config = dict(
    d_model=256,
    activation='silu',
    norm_place='pre',
    init_std_qkv=0.0413,
    init_std_o=0.0,
    init_std_down=0.0,
    beta1=0.95,
    decay_shape='linear',
    train_tokens=254600000,
    dataset='wikipedia_en',
)
MLP neurons of a small language model. Each row is named by its layer, matrix (up: input weights) and neuron, and shows model dimensions 160-255. Each number is 50 + 15 x the weight over its row's rms, rounded and kept within 0 to 99.
Before each neuron's rows, "fires after" lists the tokens most often just before its 100 highest values on Wikipedia text that the model never trained on.

fires after: "an", "lan", " Z", "s", "in"
L5.up349:26 92 24 51 63 22 26 49 63 79 37 72 49 67 34 59 45 36 64 32 38 49 27 44 51 56 49 22 49 34 80 54 56 49 40 35 52 76 50 58 42 81 49 60 51 41 24 54 54 26 49 53 32 56 42 47 47 54 23 53 64 48 50 64 69 67 49 42 50 52 40 41 38 54 64 52 47 33 51 55 45 61 32 53 22 72 24 73 69 13 59 29 25 36 39 25

fires after: "le", "th", " F", " Le", "N", " ch"
L3.up488:52 58 49 45 44 48 65 56 49 54 57 43 54 34 55 59 58 41 31 51 23 28 56 67 47 70 32 54 78 72 67 61 26 39 51 64 65 57 69 45 30 42 62 77 59 38 48 75 45 51 40 45 43 55 65 19 47 52 53 61 46 30 57 25 63 56 42 64 70 88 42 70 43 49 27 79 69 56 61 67 35 29 48 42 42 58 44 00 69 43 46 40 73 63 53 41

fires after: " a", "cc", "ci", "ut", "c", "\n"
L3.up106:87 24 31 39 56 52 29 65 41 34 56 41 49 58 37 50 38 48 46 23 49 26 42 69 41 53 65 80 54 79 63 36 20 38 53 74 44 53 54 67 47 92 46 42 43 79 29 50 46 52 26 34 75 40 47 54 47 18 36 44 30 44 62 54 42 50 57 42 29 44 40 30 62 49 45 76 33 50 46 52 71 60 61 68 82 42 64 48 48 37 57 52 36 38 77 57

fires after: " d", " N", " D", " G"
L5.up412:49 56 43 66 48 59 55 70 34 54 42 33 52 48 73 63 78 52 31 57 37 56 34 47 60 74 39 52 76 68 28 35 23 52 76 29 58 27 52 41 32 66 42 77 63 18 43 60 45 51 59 79 65 44 65 44 67 22 62 65 49 42 35 48 51 49 74 34 55 34 54 48 53 58 35 59 40 37 59 52 49 32 50 53 45 23 44 43 60 29 40 60 61 23 48 52

fires after: " Ar", " V", " P", " ", " Mi"
L2.up937:75 60 47 70 55 73 62 43 45 63 50 55 54 55 45 26 43 26 55 60 52 75 49 24 75 48 30 75 50 58 57 54 38 43 60 66 36 92 57 32 44 44 38 65 43 46 62 42 51 84 31 45 54 61 43 53 37 52 43 43 32 50 72 29 77 41 45 26 48 38 31 55 58 79 43 70 70 53 44 41 63 33 49 75 55 52 59 47 65 30 60 40 43 66 71 57

fires after: "-", "==", "\n", "|", "."
L3.up902:31 51 46 48 56 51 66 61 35 48 48 57 39 72 67 25 63 57 36 55 72 33 51 44 49 54 53 54 37 51 26 64 68 48 35 48 61 07 19 66 57 68 41 42 60 59 77 34 27 06 45 55 48 46 59 43 54 44 34 63 57 24 53 44 51 43 52 43 67 33 60 42 46 42 22 77 55 39 51 67 61 73 45 67 34 77 55 73 57 51 44 58 68 47 63 38

fires after: " on", " re", "-", " Ro", " a", "–"
L5.up681:56 41 34 32 69 54 27 59 45 46 60 53 48 56 58 43 45 47 56 08 66 47 41 49 37 53 38 48 30 68 33 51 30 70 26 35 66 37 52 20 47 68 27 64 83 63 52 60 35 61 52 35 54 56 43 55 59 71 57 38 41 19 55 51 36 49 53 52 43 46 60 51 71 54 46 49 66 46 33 58 53 51 54 41 59 73 69 49 58 58 33 61 26 47 38 44

fires after: ".", "-", " the", " a", "\""
L2.up903:64 33 24 47 59 62 62 33 71 49 34 51 44 48 48 52 56 32 51 41 47 74 60 59 53 40 57 75 46 47 25 45 57 39 47 65 38 56 20 41 57 59 62 36 54 47 44 18 45 41 74 55 56 48 82 25 70 63 33 60 63 37 31 57 51 34 71 34 48 58 73 37 52 59 47 55 46 55 64 41 88 40 51 53 25 63 40 62 55 49 25 47 43 49 51 44

fires after: " g", " G", " Sp", " F", " f", " h"
L3.up284:44 55 40 54 51 60 57 76 65 70 35 21 59 39 52 58 35 30 58 69 51 41 59 45 49 51 70 50 54 45 67 45 43 73 81 64 20 58 54 50 37 53 40 13 57 53 49 52 41 64 69 43 70 33 44 63 37 36 47 83 48 28 27 35 62 57 50 59 53 42 18 48 39 51 34 35 55 53 49 76 44 50 61 28 32 62 43 64 40 50 40 60 66 56 50 53

fires after: " T", " Mar", "ar", "t", " Christ"
L5.up770:60 31 31 53 56 38 57 58 53 49 63 53 18 61 51 56 42 43 38 46 63 40 69 40 36 71 74 43 74 34 49 64 16 58 39 71 46 46 44 46 50 58 37 28 41 86 54 59 61 56 66 46 61 50 35 64 26 23 60 59 35 42 60 26 23 81 85 53 76 56 68 38 57 29 50 64 52 64 50 28 73 40 67 53 40 23 88 49 36 12 46 37 77 76 83 47

fires after: "le", " Le", "ur", "L", "vi", " Gra"
L5.up873:27 45 60 29 35 52 62 48 44 63 40 29 40 34 39 24 57 57 19 37 55 42 47 37 70 31 38 60 62 53 46 47 39 47 66 51 65 34 54 51 24 47 29 46 74 54 66 25 17 55 42 56 61 76 64 47 67 56 60 71 52 52 38 60 76 55 62 48 29 43 67 41 32 33 39 78 78 47 31 49 39 19 64 29 62 38 44 33 48 50 58 62 37 54 64 47

fires after: ".", "ite"
L3.up172:26 48 57 60 48 64 55 32 36 57 42 61 69 59 65 55 48 35 53 43 51 65 14 36 60 58 66 55 09 40 61 80 42 31 33 66 65 33 23 40 26 52 39 47 47 55 59 42 38 50 27 49 49 43 58 63 61 41 10 39 31 44 47 53 56 32 85 46 55 44 46 76 31 37 76 32 60 55 82 62 58 51 61 27 55 30 25 42 56 86 50 19 42 54 63 55

fires after: ".", "t", " S", "p", "′"
L3.up166:41 61 68 45 32 47 43 39 68 52 55 38 50 32 35 59 12 61 36 61 71 67 42 09 39 37 67 52 07 38 45 42 50 35 51 69 76 51 62 26 40 60 43 40 63 32 49 58 64 61 86 53 21 31 29 64 53 31 27 43 63 43 53 32 41 57 54 69 40 43 46 63 47 65 58 48 41 55 81 39 46 49 68 69 26 51 52 55 49 72 64 43 40 26 51 51

fires after: " Republic", "ci", " Je", "e", "c", "li"
L3.up464:56 00 69 60 36 48 43 58 50 60 52 35 37 48 48 63 61 48 65 40 45 39 34 40 30 64 22 71 73 73 41 51 35 30 51 47 34 61 83 28 47 44 47 61 15 85 36 60 53 63 22 66 72 67 43 21 52 42 32 53 53 29 52 34 32 37 45 49 54 56 52 32 44 42 44 53 39 39 48 81 48 61 48 45 42 17 53 64 33 49 39 40 52 83 97 60

fires after: " ", "-", " Pe"
L5.up23:58 75 47 52 66 36 53 52 41 61 35 31 60 49 61 52 40 25 39 60 41 65 46 39 46 50 36 69 17 56 40 44 57 65 39 46 60 46 62 40 61 50 53 45 84 59 29 58 45 38 38 58 33 45 57 66 43 74 44 79 41 62 60 39 59 66 59 73 58 39 89 53 41 88 75 56 69 53 46 71 74 47 41 39 35 70 47 46 62 52 12 73 44 60 19 33

fires after: " car", "ar", "B", "mar", "or"
L5.up90:53 66 51 41 34 38 47 37 43 54 69 19 51 61 78 59 53 38 60 50 57 43 80 22 53 99 51 47 45 03 35 67 51 66 58 14 77 65 38 66 33 75 42 13 41 42 66 69 22 37 68 61 60 77 44 61 45 36 41 74 46 35 63 37 58 34 66 55 26 79 39 39 36 42 69 41 56 85 58 57 56 35 15 50 38 56 63 50 45 58 44 35 62 47 61 40

fires after: " ", "-", " G", "d", " D"
L5.up118:62 65 19 33 71 54 32 55 33 56 13 38 64 71 56 58 80 62 40 22 46 56 48 28 37 47 42 58 51 54 39 32 57 63 51 53 34 49 71 69 58 51 39 60 50 47 47 64 58 70 33 78 80 53 47 32 34 51 31 60 45 28 68 51 43 42 68 33 43 65 49 60 54 63 23 68 35 23 27 60 71 42 47 79 51 43 42 28 59 67 76 47 63 64 61 53

fires after: ".", ",", "1", "2", "0", "3"
L3.up461:44 50 59 46 46 73 51 62 55 81 58 56 75 62 83 46 37 53 63 49 59 47 30 30 57 62 58 65 58 46 30 60 35 75 56 40 42 29 45 39 28 38 36 51 58 49 61 44 57 46 18 40 62 57 51 45 30 14 26 67 36 47 52 48 61 54 53 19 58 56 37 32 58 55 76 40 52 52 54 84 51 69 41 46 42 43 60 57 72 80 17 58 47 41 65 70

fires after: " P", " C", " L", " B", "P", "C"
L3.up336:57 39 54 42 55 56 70 52 43 65 85 62 59 55 48 59 45 46 38 52 65 56 71 63 33 34 19 54 54 48 72 63 27 46 51 16 63 62 61 61 31 54 36 44 90 71 41 35 29 64 59 51 24 48 41 50 45 64 32 62 56 41 68 48 68 81 75 47 57 29 41 19 44 54 58 61 30 36 38 49 57 25 48 66 53 60 48 41 68 42 28 38 53 39 53 92

fires after: "s", "an", "ish", "d", "ip"
L3.up407:44 53 52 24 22 51 59 51 40 44 53 60 64 56 45 40 61 88 45 52 31 44 21 69 83 52 48 58 43 45 47 90 66 36 62 53 54 60 53 32 48 79 56 57 71 57 34 44 53 34 40 53 33 43 19 53 73 50 50 65 36 50 48 71 76 34 48 57 26 35 45 50 55 68 56 39 57 20 62 54 82 46 48 41 31 55 35 52 37 48 81 26 62 45 39 47

fires after: " in", "w", "n", "d", "ol", "ov"
L3.up1020:76 43 51 54 24 45 74 62 50 54 59 91 57 63 53 53 44 71 59 43 55 70 35 26 27 58 69 43 46 42 67 52 56 62 59 36 61 43 58 42 24 38 28 71 51 78 46 36 26 81 67 44 60 48 49 16 65 44 32 56 37 35 62 68 41 73 68 55 27 45 70 65 69 37 41 62 70 59 38 50 45 46 55 57 42 45 58 41 45 38 42 57 67 42 64 56

fires after: " a", " an", " no", " large", " so", "ical"
L3.up205:53 50 67 46 60 51 52 56 35 36 73 64 70 70 45 52 78 35 52 70 51 44 31 45 44 31 23 30 57 61 47 21 44 30 38 44 34 56 18 62 77 46 39 68 34 72 59 67 44 47 33 54 58 51 71 70 56 46 35 23 48 44 42 62 43 33 50 48 58 72 68 40 50 63 62 40 44 55 33 52 79 65 45 20 26 33 51 62 56 94 42 44 44 48 57 50

fires after: " ", " (", " \"", "\n"
L2.up963:61 30 33 45 58 63 70 63 42 32 50 55 64 52 38 33 42 33 68 55 50 51 24 53 65 31 60 47 51 61 49 67 62 41 66 62 33 31 55 56 57 56 58 53 85 30 47 65 54 62 71 61 30 34 47 47 20 68 26 51 59 28 54 43 51 47 56 66 59 56 73 43 63 75 44 41 53 41 48 42 60 73 57 65 31 66 95 40 65 32 41 57 33 35 49 38

fires after: " ", "-", "ar"
L2.up996:63 55 44 41 57 43 47 32 59 78 77 29 50 28 57 45 93 30 70 49 47 49 41 35 37 39 61 42 44 36 44 57 63 30 53 51 60 54 48 52 45 32 39 29 68 61 54 38 50 51 62 50 45 44 61 66 44 35 40 56 27 53 73 21 43 66 61 55 50 54 50 42 45 40 52 48 43 73 65 62 70 56 64 62 50 55 63 56 39 44 42 49 32 87 52 61

fires after: " V", " F", "\n", " "
L5.up18:72 51 54 43 60 46 42 58 23 37 60 30 50 20 53 58 46 23 48 46 31 66 37 27 68 43 51 68 46 38 43 44 51 49 67 42 31 60 58 54 18 69 52 53 54 44 48 45 51 53 45 38 22 44 47 76 42 48 49 35 43 62 21 61 47 47 61 77 48 57 51 28 48 77 51 67 48 47 59 42 62 50 48 60 38 50 95 34 43 36 73 53 64 56 68 45

fires after: "cc", "e", " po", "l", "lo", "li"
L5.up95:36 43 69 51 64 78 48 42 58 42 45 39 59 45 51 27 31 46 13 57 48 59 28 25 66 76 29 43 65 46 45 49 29 45 26 62 44 26 59 48 29 45 34 72 43 84 55 56 46 68 39 51 70 59 38 63 63 27 24 46 74 30 67 42 70 28 16 50 63 37 29 45 41 54 28 45 75 59 71 48 59 75 43 40 56 62 42 65 33 78 54 49 55 63 59 64

fires after: "li", "e", " Li", "th", "ri", " addition"
L5.up725:71 38 44 58 39 18 47 46 68 47 53 47 38 37 53 65 55 38 64 30 66 49 68 59 50 74 43 51 56 58 43 27 66 15 57 37 22 57 99 22 36 38 50 38 47 80 62 42 41 37 49 52 46 56 44 32 44 10 69 35 60 71 47 42 76 35 47 56 30 51 36 28 45 31 28 55 54 48 52 56 32 56 53 24 24 36 33 52 42 38 61 28 52 51 52 41

fires after: " ", " K"
L2.up799:48 40 32 52 71 35 58 49 63 36 32 43 45 42 39 44 53 31 32 42 43 48 32 60 46 40 36 35 65 22 67 53 60 52 50 40 32 38 75 65 40 37 48 19 61 34 89 48 40 59 60 37 49 43 49 49 37 52 31 57 12 64 39 60 41 47 63 39 69 62 78 32 35 46 42 48 49 71 57 52 79 52 66 53 85 65 44 72 23 46 72 37 54 54 35 52